config.toml
head_dim = 128
activation = "squared_relu"
norm_place = "pre"
norm_eps = 1e-05
rope_base = 4430.0
init_std_qkv = 0.0362
optimizer = "adamw"
decay_fraction = 0.704
steps = 4981
MLP neurons of a small language model. Each row is named by its layer, matrix (down: output weights) and neuron, and shows model dimensions 112-239. Each number is 128 + 24 x the weight over its row's rms, rounded and kept within 0 to 255.
After each neuron's rows, "fires before" lists the tokens most often just after its 100 highest values on Wikipedia text that the model never trained on.

L6.down189 [ 94 152 117 164 129  85 118 146 133 132 174 166 126 137  98  96 130 135 140 136 120 121 113  76 162 121 128  93 117 139 161 189 168 111  87 117 127 110 118 113 172 164 130 151  83  86 120 170 149 141 157  67 120 161 107 151 100 103 120 139 130 108 152 139 144  83  83 105 131 100 135 139 129 164 115  97 136 108 150 127 137  96 182 108 108 125  68 124 158 147 142 177 157 113 115 153 155 102 125 146 154 129 138 166 114  91  76 112 106 128 156 120 129 102 133 112 140 160 133  99  91 125  46 112 103 130 142 131]
fires before: "2", "1", "0"

L6.down520 [103 126 149 130 170 129 138 135 133 117 151 168 161 142 135 129 108 139 105 131 159 123 112  82 154 156  97 111 168 147  95 154 140 175 120 124 110 143 141 137 143 136 202 122 123 101 111 164 167  92  77 116 178 121 115 104  87 139  72 105 130 130  97 143 107 111 129 147 115 128 112 200 139 106 105 118 151 140  51 142 143 144 130 107 133 140 119 116  97 129  93 165 120 147 167 154 116 167  90 134 121 143 108 123  99 175  93 136 113 136 109 129 110 134 130  75 149 102 178 138 146  96 113 111 122 148 111  62]
fires before: " |"

L6.down531 [121 115 174 115 125 155 115  77 131  52 143 134 122 153 122 140  84 122 107 130 151 158 130 139 128 147  71 114 161 106 100 165 146 164 178 135 100 129 134 137 146  88  89 140 132 152  88 102 134 114 111 128 136 141 162 115 127  72 148 115 109 118 112 123 109 165 141 181  88 105 127 146 142 129 125 121 182 148 114 121 143 105 127 161 106 152 101 136 139 113 121 163 145 122 115 163 116 121 151  67 124 134 116 113 128 153 122 161 127 144 110 174 135 128 126 127 132 161 169 108 137 107  85 123 125 100 124 152]
fires before: " |"

L6.down995 [133 115 142 104 154 173 119 173 131 125 157 124 138 155 140 127 112 138 157 126 135 133 112 142 113 137 128 136 128 173 166 124 101 136 100 106 133 144 147 117 102  79 150 171 116 116 168 147 127 133  93 101  84 125  97 156 166 101 137 110 121 135 139 125 132 178 103 109 131 129 144 182 127  90 119 124 125 145 128 158 100 133 137 143 135 146 106 124 179 140 109 102 135 134 127 134 112  85 142 128 133 179 169 124 122 130 169 141 136 167 122 116 151 113 121 136 134 117 158 114 136 137 112 171 114 115  91 146]
fires before: "7", "8"

L6.down501 [145 155 120 113  89 109 101 119 142 125 136 146 167  78 152 171 147 138 173 109 148 167 116 127 142  97  99 136  96  94 111 179 146 128 138 141 122 111 125 170  69 109 199 162 129 179 142 121  86  83 109 137 159 145 139 118 155 145 134 127 111 104 133 131 113 121 155 133 137 138 172 109 121 101  91 126 100 130 138 133 119 160 137  95  83 181 128 112 142 117 140 127 147 141 172 106 126 122 131 101  99 141 127 126 166 144  77 158 119 142 156 101 130 107 150  83 106 122 166 161 150 117 128  83 110 133 141 149]
fires before: " of", " (", ".", ",", " and"

L6.down721 [170 116 108 130  98 163 132 100 104 130  79 156 164  65 109 129 106 134 117 139 141  90 178 137 111 125 110 154 116 124 141 170 156 116 106 126 139 148 148 129 154 150 152 115 136 118 137 161  93  85 122 101  96 131  89 141  99 167  98 124 129 137 143 131 112  93 149 116  77 142 121 138 117 147 134 166 109 125 138 145 116 117 131  92 122 110 124 109 120 178 131 131 109  81 129 137 117  93 146 140 135 117 131 124 134 120 125 134 119 138 179 176 143  93 182 188 170 163  98 143 155 143 154 117 148 116 125 178]
fires before: "0", "2", "9", "1", "4", "3"

L6.down919 [119 118 125 169 114 139 116 133 149 129 141 176 187 109  86 139 129  90 148 114 126 113 142  85 141 129 119 136 127 105 154 163 135 131 108 140 157 125 115 155 111 145 184 125 103 125 112 126 112 148 162 120 129 100 122 109 101 135  85  99 130  79 103 103 152 126 141 108 115 135 100 146  60 130 131 109 106 124 115 162  96 138  92 156  95 122 128 121 156 129 135 112 129 122 141 167 124 112 126 143 119  83 124 117 109 148 106 136  69 150 172 149 162  97 138 112 133 123  99 134 142 108  76  90 126 178 140 125]
fires before: "0", "1", "2", "5", "3"

L2.down705 [156 127 126 124 139 116 131 118 139 127 136 149 128 121 156 117 147 110 125 119 118 172 150 113 104 126 115 123  99  86 121 154 158 125 139 118 130 161 133 156 117 172 134  64 121 115 149 123 137 173 103  90 103 124 114 126 179 160  90 124 151 131 116 117 139 123 109  99 148 151  97 166  98 130 141 111 104 126 111 173 158 145 127 141  90 112 135 108 159 101 143 125  97 108 139 104 136 129  96 110 113 114 143  78 155 145 146 162 103 137 120 143 137 139 145 116  95 134 100 134 137 152 121 123 143 150 125 145]
fires before: " |", "1", "0", "3", "e", "2"

L6.down144 [ 98 119 152 118 180 154 144 129 159 118 159 132 146 158 157  89 137 165 154 149 122 105 157 133 123 173  62 112 149 124 112 101 150  99 107 123 123 106 145 101 147 154 109 126 127 115 129 140 111  90 143 151 133 136 140  94 111  99 148 143 115 122 105 112 121 113 161 134 114 124 152 226 162 142 152 137 132 145  91 119 108 152  92 191 143 145  81 110 143 115 126 105 144 170 152 103  87 122 128 139 125 135 106 112 114  81  98 113 106 117 138 170 129 115 121 125  93 104 109  99 112 120  83 141 101  66 110 115]
fires before: "e", "N", "3"

L6.down802 [128 120 125 148 157 141 134 116 108 135 124 153 143  78 128 133 151 143 112 119 125 131 136  77 124 144 133 130 162 140 141 133 115 137  97 163 100 171 147 130 125 154 124 117 150  57 119 170 113 130 160 134 167 136 138 129 129 134 118 130 108 129 136 117 117  86 114 116  99 152 158 124 103 166 164 116 124 136 165 146 147 120  97 161 143  86 122 103 126 137 125 122 101 123 107 153 102  83 116 124 149 100 116 104 146 127 113 183 118 116 136 136 134  80 127 122 132 142  86 149 153 109 117 119 139 110 116 109]
fires before: "0", "7", "9", "2", "6"

L6.down522 [154 147 127 121 103  96 144 118 134 191 114 141 122 123 116 164 106 144 185 106 130  95 111 150 128 123 118 135 123  93 115 103 135 114 132 140 155 144 126 122 117 118 116 113 117 122 124  95 100 152 112 141 133 146 131 160 159 140 111  99 120 115 130 177 128 112 107 160 124 137 123 121 116 114 115 139 127  97 157 124  90  79 112 161 129 116 155 136 125 160  85  98 120 139 135  67 103 148 117 159 166 105 165  82 129 119 110 113 156 108  95 171 119 124 110 112 117 146 179 159 126 154 116 138 131 117  99 130]
fires before: " ", " +", " −", "\n"

L6.down817 [132 127 144 164 132 116 126 125 155 152 106 173 150 168 135  93 105 135 143 103 157 134 133 112 120 121  93 144 100 168 134 118 136 136 120 115 171 122 158 136 165 165 152 144 132 121 123 162 138 138  96 108 122 151 109  96 131 154  74  96 135  77  93 137 128 103 122 191 148 128 140 152 147 130 114 130 104 149 112 144 169 172 132 193 138 107  99 101 136  77 109 124  70 146 140  91 131 109 150 119 100 133 107  93 124 137  84 123 142 148 133 140 101 125  69 120 171 109 157 142 120 139 165 154 151 159  92 152]
fires before: " |", " –", " ", "–", ":"

L6.down55 [134  85  91 111 130 104  47 104 116 139 150 166 112 155 160  65 119 117 132 131  99 148 141 123 131 174  96 112  98 101 121 144 136 106 116 194 108 125 139 102 130 144 133 152 161 111 112 141 146 123 114 132 128 104 144 143  84 140 142 127 106 115 128 119 140 128  98 138 171 114 136 135 113 128 125 122 114 166 122  95 150  68 146 132 114 106 139 158 108 134 137 121 128 119  89 151  90 167 154 137 141 132 130 132 110 154 141 145 133 122 114  93 131 168 169 136 153 131 146 141 112 125 129 148 132 115 130 137]
fires before: " of", "s", ",", " from", " to", " for"

L6.down645 [ 74 103 154 124 154 112 124 119  99 112 111 106 132  67 129 163 112 141 142 144  80 137 145 164 146 127 136 166 144 104 176 146 158 181 113 123 170 129 121 131 121 125 147 100 131 161 106 137  80  94 137 151  79 110 106  97 151 119 123 160 115 110 111 117 131 142 112 150 121 138 137 119 108  97 132 112 120 117 132 159 110 149 137 149 107  97 100 111 172 145 133 124 127 137 109 117  81  67 118 163 125  79 144 129 104  91 136  95 115  86 108  90  91 132  81 134 119 159 140 133 135 127 140 142 117  90  97  98]
fires before: "1", "2", "."

L6.down178 [152 130 157 127 150 163  91  64 162 101 122 147 137 159 118  89 114 131 100 135 141 120 125 108 128  93  94 101 157 134 118 157 108 164 108 134  90 140 172 120 100 144 121 133 157 161 173 141 154 164  87 125 191  95 138 113 148 137 137 120 101 169 129 166 116 122 166 144 107 111 110 122 160 129  83 134 156 111 129 176 154 163 155 138  84 146 135 141 153 119  96  78 125 121 143 185 141 141 145 166 122 123 137 148 159 116 118 137 127 122 148 162 136 160 138 131 139 130 124 112 134 127 119 119  94 164 125 144]
fires before: "D", "ing", "ed", "ion", "or"

L6.down504 [133 137 127 119 153 128 124 143 138 156 117 114 119 115 143 128 126 122 144 145 108 149 142 122 122 124 133 122 155 137 131 121 112 169 127 127 140 118 146 132 120 139 119 120 140 104 102 143 150 136 128 115 135 128 139 121 108 139 118 111  85 125 135 142 110 131 124 131 151 140 120 138  93 159 138 153 133 120 114 139 136 119 112 142 134 118   0 122 110 133  83 141 131 143 142 121 112 112 112 139 134 125 147 129 138 131 135 130 124 143 110 123  98 125 134  88 131  85 148 120 131 116 112 109 123 122 106 106]
fires before: " |", "2", "1", "4"

L6.down285 [100  71  98 168 134 112 158 138 140 135 182 115 170 194 101 127 172 137 129 160 121 119 116 136 153 138 135 130 142 158 147 148 130 139 108 137 118 140 114 135 128 160  89 140 114 142 163 150 146 126 166 140  89 117 128  82 130 134 113 142  73 102 140 101 128 160 148 130 151  48 151 121 100 150 162  76 122 113 133 131 170  95 148 135  98 117 127 166 180 123 122 125 183 103 156 153 117 152 137 138 165 100 151 115  90 108 102 121 102 121 137  95 137 127  80 131  82 122 125 116 133 111 120  72 144 147 149 127]
fires before: "0", "9"

L6.down276 [145 141 142 127 187 135 126 127 197  80 115 160 122  97 134 123 161 152  97 120 116 117 151 149 156 146 127 142 165  99 126 131 127 105  97 157  96 127 131 122  96 148 174 133 152 140 106 151 149  91 112 126 101 129  86 154 119 143 162 164 131 115 147  97 151 126 143 145 116 172 124 141 112 132 174 132 145 122 102  90 175 128 121 150 122 137 147 147 127  87 143 178 125 129 114 170 112 132 110 116 182 124 142 118 120 139 156 143  83 120 147  81 168 122 130 133 159 174 133 127 109 141 133 127  95 103 126 164]
fires before: "3", "0", "7", "8", "9"

L6.down498 [109 134 141 134 134 120 113 153 128 141 197 113 140 193  97 137 116  89 128 153 135  95 126  86 170  94  93 112 148 100 141  92  80 126  80 110 133 146 120 124 173 131 124 175 111 100 132 146 154 150  88 101  94 129 142 125 163 145 101 119 107  90  89 137 127 150 115 126  79 176 113 185  86 128 111 110 163 124 143 125  87  99 141 163 133 155 113 130 128 115 166  88 119 143 123 140 126 155 137 134 127 119 142 128 117 178 146 115 132 125 131 104 119 128  97 142 139 120 145 138 126 139 129 158 118 111 117 123]
fires before: "e", "es", "is", "{", " III"

L6.down644 [ 82 130 114 209 194 136  90 160 134  98 188 174 141 166 118 141 114 130 138 126 180 129 141 123 153 112 153 134 117 103 140 155 123 135 117 124 137 104 132 140 118 160 163 136  80  97 123 121 100 101 144 131 104 139 131 178  98 103 152 135 142  98  96 140  95 125 125 125 104  91 132 158 102 125  90  86 129 105 112 126 109 133 132 122 127 128 109 114 193 129 132 147 160 131 113 143 135 118 135 137 153 189 135 116 116 133 115 144 127  94 160 122 152 123  81 126 156 111 128 126 133 133  92 116  46 131 148 141]
fires before: "1", "0", "2"

L2.down53 [146 125 134 137 141 169 111 141 107 109 161 124 169 124  92 101 116 145 147 151 107 120 135 115 119 107 111 113 170 105 179 171  84 138 104  94 152 157 151 122 105  99 136 114  86 118 161 100 132 102 124 192 138 130 143 103 122 114 136 131 110 125 149 136 132 136  92  96 180 153 130 189 136 120 127 149 114 130 105 148 104 117 164  85 138  83 125 113 147 145 154 142 124  89 137 149 155 149 131 119 177 149 119 128 120 116 130 143 102  84 131 139 136 132 123 141 140 136  89 122  91 165 118 137 166 121 139 132]
fires before: "8", "0", "9", "5", "7", "2"

L6.down680 [134  91 148 137 107 109 161 112 124 128  65  95 163 115 146 119 103 168 105 116 101 125 156 125 109 139 100 110 114 121 106 132 136 157  99 156 163 105 142 115 106 142  92  95 139 119 134 136 126 125 100 122 107 124 144 126 149 105 118  72 150 146 135 129 137 154  85 114 143 134 117 112 144  77 164 149 101 161 151 111 124 162 133 171 109 136  84 119 131  98 157 108 124 148 138 156  97 116 152 157 108 131 135 118 129 133 138 140 158 136  73 170  99 128 118 118 163 120 125 128 119 141 101 152 146 127 111 117]
fires before: "1", "9", "8", "6", "0", "5"

L2.down586 [125 152 158 137 192 116 134 174 103 156 132 186 115  86 133 105 150 131 188 135 154 143 136 114  87 129 143 123 147 159 128 146 134 137 109 124 162 143  96 121 140 147  94 156 118 102 115 139 152  96 132 103 125 118 107 122 135 130 163 130 107 151 152 121 132 139 138 138 122 109 158 130 151 138 152  96  98 131 126 170 131  73 115 126 132 153 112 154 162 128  97 145  82 128 101 110 147 117 108 104  64 145 157 137 156 143  93 118 137 109 128 152 144 146 165 144 119 101 137 108 107 134 131 122 138 140 167 125]
fires before: " |", "7", "%", "0", "5"

L6.down265 [136 165 154  95 139 152  87 103 104  56 129 107 119 115 127 127 121 120 116 103 116 119 145 135 117 181  79 143 124 101 145 166  74 130 156 142 114 126 130 156 153 106 105 135 139 112 123 147 116 124 127 132 149 103 104 112 102 122 131 143 121  66 151 128 137 161 116 120 116  85  95 135 101 200 111  95 111 137 133 120 105 132 106 140 159 126 116 136 127 161 103 136 141 145  64 106 112 117 157 120 142 147 149 128 137 162 165 158 118 105 121 110 111 133 147 133 142 175 144 145 116 118 127 134 136 127 125 144]
fires before: ",", ".", " to", "'", " and"

L6.down811 [137 117 114 135 111  92  98 104 136 144 129 141 117 118 152 113 134  93 146 140 158 143 136 134 116 145  56 103 146 141 156 171 148 127 122 127 142 143 163 114 128 162 101 184 147 130 166 130 126 156 114 165 130 114 121 104 111 130 118 118 101 199  84 156 105  91 109 112 101  89 101 129  92 153 141  92 114  86  92 140 147 123 163 134 100 106  85 153 109 120 128 121  95  85 115 113  94 172 128 132  81 137 134 131 144  88 109 130 135 119 138  99 151 165 106 118 123 146 123  96 168 172 110 102 115 135 108 118]
fires before: "s", "ed", "ing", " to", "d"

L6.down681 [171 154  95 110 163 100 111 129 102 118 134  91 108 114 131 144 167 144 111 131 131 145 118 102 139 120 112 120 126 119 137 120 136 115 111 134  98 146 100 100 106 127 147 135 153 125 143 145 119  82 121 156 129 114 101 147 124 140 133 107  93 113 136 163 130 172 145 150 130  53 156 103 119 144 159 107 147 127 154  69 136 105 108 105 146 165 104 159 172 105  95 110 133 115 105 148 129 115 123  88 156 119  98 177 169 122 149 160 118 141 126 135 142 105 158 164 189 178 129 130 139 139 125 141  93 166 120 120]
fires before: "1", "2", "9", "0", "7", "4"

L6.down237 [155 109 113 122 113 176 164  89 123 114 140 171 175 110 130 152 136 156 100 121 129 104 102 105 129 116 155 122 155 168 149 139 120 156  60 140 125 164 164 131 169 157  74  98 126 128 100 183 112 152 149  87 125 144 117 105 151 138 109  71 118 165 158 171  98  88 123 135 106 122 112 131 131  94 135 142 103 157 135 168 113 118 124 157 116 106 105 126 140 140 138 107 130 145 111 130 132  98 127  96 149 125 114 136 140 154 112 125 143 130 101 138 106 123 128 135 151 154 138  95 140 142 144 154 140 167 137 122]
fires before: "7", "1", "5", "2", "6", "9"

L6.down277 [107 128 112 144 121 188 109  89 110 103 145 148 147  99 150 138 157 138  97 162 115 139 152 150 159 139 161 138 136  94 156 182 112 100 104  85 139 145 133 120 131 127 170 139 132 130 141 125 114  84 182 161 100 122 138 101 141 113 100 169 100  84 132 166 150 117 111 108 136 103  83 172 145 102 107 161 129 105 138 119 141 120 171 132 116 111 123  79 141 158 118 141 167 140  88 154  92 140 125 131 173 130  90 142 107 169 152 167  94 150 127 150 170 111 120 154 151 138 101  99 140 138 152 104 121 113 129 156]
fires before: ".", "0", "1", "2", "3", "6"

L6.down1018 [114 127 132 128 168 129 137 106 106 127 146 125 123 132  96 129  86 176 108 129 116  94 145 143 118 157 151  99 118 152 144 112 103 151 139 138 138 136  78 126 129 115 118 129 116 128 138 104  97  77 153 115 103 131 122 134  79 110 138 147 164 172 153 102 106 100 126 163 103 127 112 110  92 114 125 129  97 140 118 120 102 166 117 118 122 125 143  92 121 101 109 151 144 125 156 172 149 123 111 118 117 142 127 117  82  93 139 155  93  81  59 124  86  73 154 162 114 167 160 146 137 122 115 150 135 137 102 143]
fires before: "2", "1"

L6.down708 [130 137 126  97 115 117 130 155 133 155 143 127 131 102 110 112 103 114 123 135 132 117 147 123 128 103  82  93 127 132 129 126 132 123 154 146  97 114 160 135 108 134  80 133 115 145 118 116 157 164 115 122 114 175 123 127 125 102 137 166 112 128 131 129 160 134 114 111 123  96 145 102 143 145 151 105 167 125 110  95 152 144 100  81  88 179 154 155  97 116 117 134 156 117 127 150 116 154 156 128 131 175 115  93 131 115 154 103 110 139 104 117 123 135 159 112  84 130 105 141 124  80 120 159 120 174 174 119]
fires before: "9", "8", "7", "6", " –", "5"

L2.down680 [144 169 136 132 144 129 134 132 131 146  86 134 120 105 123 120 137 139  99 146 138 120 144  65 119 178 144 111 141 129 135 124 141 136 128 136 106  88 149  87 151 157 139 112 117 132 124 100  93 151 136 133 119 128 105  74 115 147 145  98 125 121 126  99 109 151  92 167 107 104 165 135 152 144  72 109 135 132 101 114 110 115 171 132 117 106 154 140 154  92 129  94 124 130 137 137 119 139  82 153 107 131 119 105 119 156 110 150  94 132 113 145 124 140  91 149 106 142 130 176 164 115 107 157 137 103 137 103]
fires before: " ", " |", ":", " –"

L6.down819 [ 67 133 183 133 190  99 118 147 141 135 178 121 117 202 156 128 102 170  89  96 128 118 190 152 158 162 156 135 131 140 198 131  93 115  83 121 123 158 150 121 134 125 143 129  93 108 112 146 136 111 161 152 114 118  97 142 143  93 151 129 117 122 115 106 159 103 189 134 117 100 179 160 117  97 133 120 158 116 118 158 145  97 138 108  83 150 139 119 137 129  95 132 135 130 140 123 100 163 117 105 103 109 116 127 130 111 176 156 115 139 127 126  98 128 155 106 115 121 122  84 133 143 137 128 147 120 114 131]
fires before: "2", "1", "3"

L6.down16 [133 135 128 148 109 145  89 112 138  93 133 164 150 130 129 140 167 110  86 123 123 146 156 121 142  95  87 163 103  72  58 128 143 132 134 153 101 149 131 139 105 151  91 158 112 105 169 119 163 129 112 116 113 119 121 144 154 150  87 114 132  99 112 142 116 137 125 158 116 105 126 131 137 131 114 117 144 125 132 148 146 142 160 126 127 125 104 139 151 197 129 151 150 163 127 135 116 114 132  85 147 120 106  93 127 119 108 146 130 121 134 175 171 117 149  78 121 111 119 125 118 148 136 106 125 169 113  70]
fires before: "\n", ".", " of", " an", "n", ","

L6.down800 [159 129 192 156 127 119 175 124 125 164 113 154 133 169  79 147  98 176 147 145 117 128  99 132 105 147 143 117 154  82 124  98 177 180 117 116 147 125 124  81 128 175 166  87 107  89 116  93 152  97 140 141 122 107 139  97 139 147  97 142 120 107 109 125 137 125 130 111 178 142 137 108 154  84 139 161 119 135 136 157 150 148 142 125 104 125 162  77 149 169 138 120 157 134 133 124 110  94 123 133 111 136 113 122 109 125  95  72 173 116 165 137  95 117  99 143 127 128 142  97 122 117 144 134 140 166 105 121]
fires before: ",", ".", " and", "\n", " ="

L6.down946 [141  86 142 177 113 136 114 139 110  94 134 144 156 115  98 164 120  97 165 174 185 128  95 127 157  88 125 133 110 118 127 164 120 103 144 130 149  76 132 162 126 121 160 128 128 124 138 100  85 117 127 101 107 107 163 131 136 145 108 160 142  73 103 157 123 113 124 122 114 109 117 105 120 154 109  60 124  98 103 137 152 116 156 110 113 140 128 153 136 150 119 127 131 121 131 168 141 141 146 169 126 151 151  89 120 125 120 113 119 164 156 127 152 149 110 168 112 140 121 177 147 115 113 104 105 116 166 146]
fires before: ",", "0", " January", "1", " September", " August"

L6.down978 [110 179 143 137 154 174  89 124 121  93 123 121 147  83 148 156 158 123  92 122 100  87 150 145  99 104 156 170 140  97 156 120 101 134 136 121 128 132 157 144 138 152 113 155 130 183 114 148 135 143 164 176  96 115 140 150 141 110 109 133 110 143 121  86  92 151 116 161 100 153 103 134 148 140 165 130 114 117 146 149 102 128 106 143 117  81 109 121  92  95 120 107 101 130 126 144 156 153 150 156 150  66 152 130 139 155 103  94 125 120 110 109 136 170 105 125 137 126  82 111  86 120 147 117  99  99 142  68]
fires before: ".", " |"

L6.down379 [152 130 107 156 159 118 150 131 171 126  76 140 155  95 113 114 155 136 101 155 125  94 162 130 102 148 134 122  99 147 172 166 163 110  82 138 139 144 130 120 190 175 118 126 103 139 108 161  93 133 135 139 138  79 139 154 121 135 122 114 132 145 144  95 121 112 153  89 123 162  72 118 125 145 147 108 122 110 142 140 143 123 140 131 100 120 115 142 125 133 136 132 127 142 131 163 127 100 102 158 102 103 173 162 111 104 180 116 130 102 122 146 181 111 163 146 119 168 106 123 121 102 157 129 103 142 178 116]
fires before: "0", "5", "3", "4", "1", "2"

L6.down630 [ 85 103 101 187 142 104 141 141 110  97 174 124 134 188 149 117 128 147 123 102 128 113 127 128 166 142 167 167 118  98 159 115 140 137 119 110 123 125 139  95 102 116  80 158 102 118 110 152 112 120 141 129 166 152 119 131 119 171 137 119 105 140 105 160 121 118 123 192  88 118 100 149 136 148  83 111 145 165 141 130 130  85 127 127  93 162 145 142 130  72 118 140 142 145 117 107 134 136 165 101 137 179 115 101 108 138 107 127 139 138 138 111 117 122 126  93 110 169 168 135 104 104 120  94  95 195 140 125]
fires before: "2", "gu", "va", "wa", "vo"

L6.down425 [149 124 170  82  92 153 130  94 142 110 100 111 128 140 198 127 143 124 115 153  81 137 114 103 148 127 128 128 135 134 111 136 109 122 137 100  80 146 137 137 119 116 122 139 142 164 114 167 111 117 114  90 134 145 142 100 149  68 104 113 115 107  99 141 115 154 119 155  98 125 149  77 134  91 104 138 111 101 145 118  93 133 137 100 163 140  84 161 127 141  89 155 162 113 139 121 111 187  81 173 151 143 161 122 105 104 146  70 149 177 128 138 158  81 135 116  80 130  80 102 106 131 150 107 156 105 149 162]
fires before: " |", "s", ".", ":"

L6.down860 [ 87 138 147 156 135 134 135 118 129 118 141 183 161 118 175 148 110 113 159 126 129 114 122 145 124 151 123 143 109 123 103 176 155 172 106 114 143  96 158 149 144 117 120 121 140 118 112 118 155 100 125 136 138 115 107  98 125 130 135 112 142 114 124 100  96 137 145 109  95 149 163 144 114 110 121  98 129 134 125 164 129 125 136 146 158 136  98 137 137 142 108 102 111 150 124 134 128 154 111 154 139 122 101 151 114 145 156 111 119 104 149 128 104 146  97 130 140 155 141 127 100 123  74 177 128 121 138 142]
fires before: ".", ")", " m", " |", "°"

L6.down827 [101 116 171 174 128 115 127 145 125 100 148 115 141 141 113 130  79 141 150 154 121 122  94 118 107 132 102 139 195 122 120 117 144 119 123 109 121 169 148  91 148 146 125 113 122 129 154 148 105 138 126 113 138 169 114  97 116 175 148 101 108  95 161 145  90 115 157 164 103 151 160 172 166 122 101 139 111 148 131 125 140 128 117 160 117 134 138  70 119 102 106 150 126 135 159 125 107 136 107 159 159 174 124 179 117 113 102 132 143 119 113 144 155 132 141 115 165 137  97 177 135 137  68 148 107 107 118 153]
fires before: "a", "ca", "b"

L2.down519 [149 139 143 129 125 105 108 122 121 122 122 188 112 123 109  95 110 126 135 143 170 110 132 128  95 133 148 131 107 119 137 112 120 152 129 117 158 156 123 137 146 143 104  87 142 106 144 106 156 143 130 100 159 131 111 113 144 143 121 171 100 151 143 106 116 165 139  96 110  97 155 152 143 113 131 121 126 134 120 121 128  83 120  94 172 117 121 144 137 136 137 102  99  93 118  93 124 135  88 123 114 149 166 133 109 115 105  90 124 113 118 113  96 220 133 173 102 135 141 133  90 126 170 122 145 151 167 134]
fires before: " |", "%", "0", " m"

L6.down686 [102 118 126 117 118  92 106 126  85  73 134 152 118 128 101 114 118 130 111 139 121 107 150 103 120 171 119 107 171 146 116 131 146 133 163 131 130 127 143 110 111 114 195 152 123 131 138 117 118  97 101 124  75 124 112 112 141 119 152 105 110 121 114 130 127 142 125 146 115 108 120 120 156 106 107 126 130 133 113 115 127 121 127 121  99  99  81 151 120 133  91 152 129 130 126 118 133 154 137 158 127 139 149 128 113 160 127 141 129 172 115  98 159  98 115  81 125 126 161 158 128 141 125 104 157 106 131  98]
fires before: " |", " \"", "."

L6.down927 [113 142 122 132 159 142 129 119 141 116 146 132 107  87 138  89 109 119 135 118 116 125 136 146 124 140 103 104 136 121  97 132 142 189 137 144 126 131 114 149 134 161  71 157 129 128  86 156 161 100 156 147 140  84  78 168 117 131 127 102 192 144 128 120 177  92 149 121 104 154 139 155 103 152 150 106 152 115 167 114 116 131 110 106 126 123 141 128 157 188  74 140 129  97 169 159  99  88 120 113 112 145 142 115  98 123 159 119 112  69 115 135 113 110 137  82 135 125 116 138 117 100 129 132  89 147 158  76]
fires before: "8", "7", "9"

L6.down9 [142 165 136 183 137 143 122 151 142 158 133 147 133 133 134 100 113 140 137 101 105 161 141 163 124 138 149 139 144  96 129 134 119 146 143 117 137 134 113 142 104 118 130 170 106 101 126 121  92 101 160  97 159 102 158  62 136 178 105 120 133 164 106 166 128 116 116 119 152 138 107 119 133 105 127 155 156  92 103 133 156 122 107 133  77 153 151 151 159 198 103 115  99 136 139 120 144 146 176 139 155 116 118 133 152 139 103 127 116 154 130 120 135 138  83 159  83 177 122 128 162  96 164 120  96  75 123 160]
fires before: "0", " +", " ", " −"

L6.down569 [158 150 106 157  98 135  69 110 136 114 111 139 154 100  98  87 170 135 115 163 113 140 142 118 124 142 144 146 113 131 150 189 143 125 136 161 138 131 128 141 159 149 133  91 119 132  93 124 116 126 145 123 120 127 129 113 106 119 130 107 158 140 159 127 126  83 148 185  81 166 116 132 116 166 134 160 125 109 119 142 124 110 172 127 174 134 109 110 151 146 165 142 132 116 146 131  93  71 157 122 178  76 143 128 121 142 137 164 121 126 133 162 194 144 113 144 126  97 102 115 137 136 136 104 114  99 131 152]
fires before: "0", "2", "1", "5"

L6.down194 [126 114 112 125 159 137 142 146 160 157 145 116 143 111 118 125 156 102 105 107 141 171 161 115 103 157  69 170 111 149 125 166 124 169 105 130  81 155 139 123 150 115 118 118 115 115 109 153 188 132 128 136 167 163 104  89 123 138 175 168 137 158 139 107 154 145 118 135 111 127 160 104 135 138 108 148 158 147 113 149 122 166 147  85 158 152 123 129  78 128 107 172 150 136 145 106 118 141 132 124 138 112 134 117 100  90  99 138 113 149 174 145 107 154 139 123 106 113 131 120 113 126  72 128 127 144 140  94]
fires before: "2", "9", "8", " |", "1"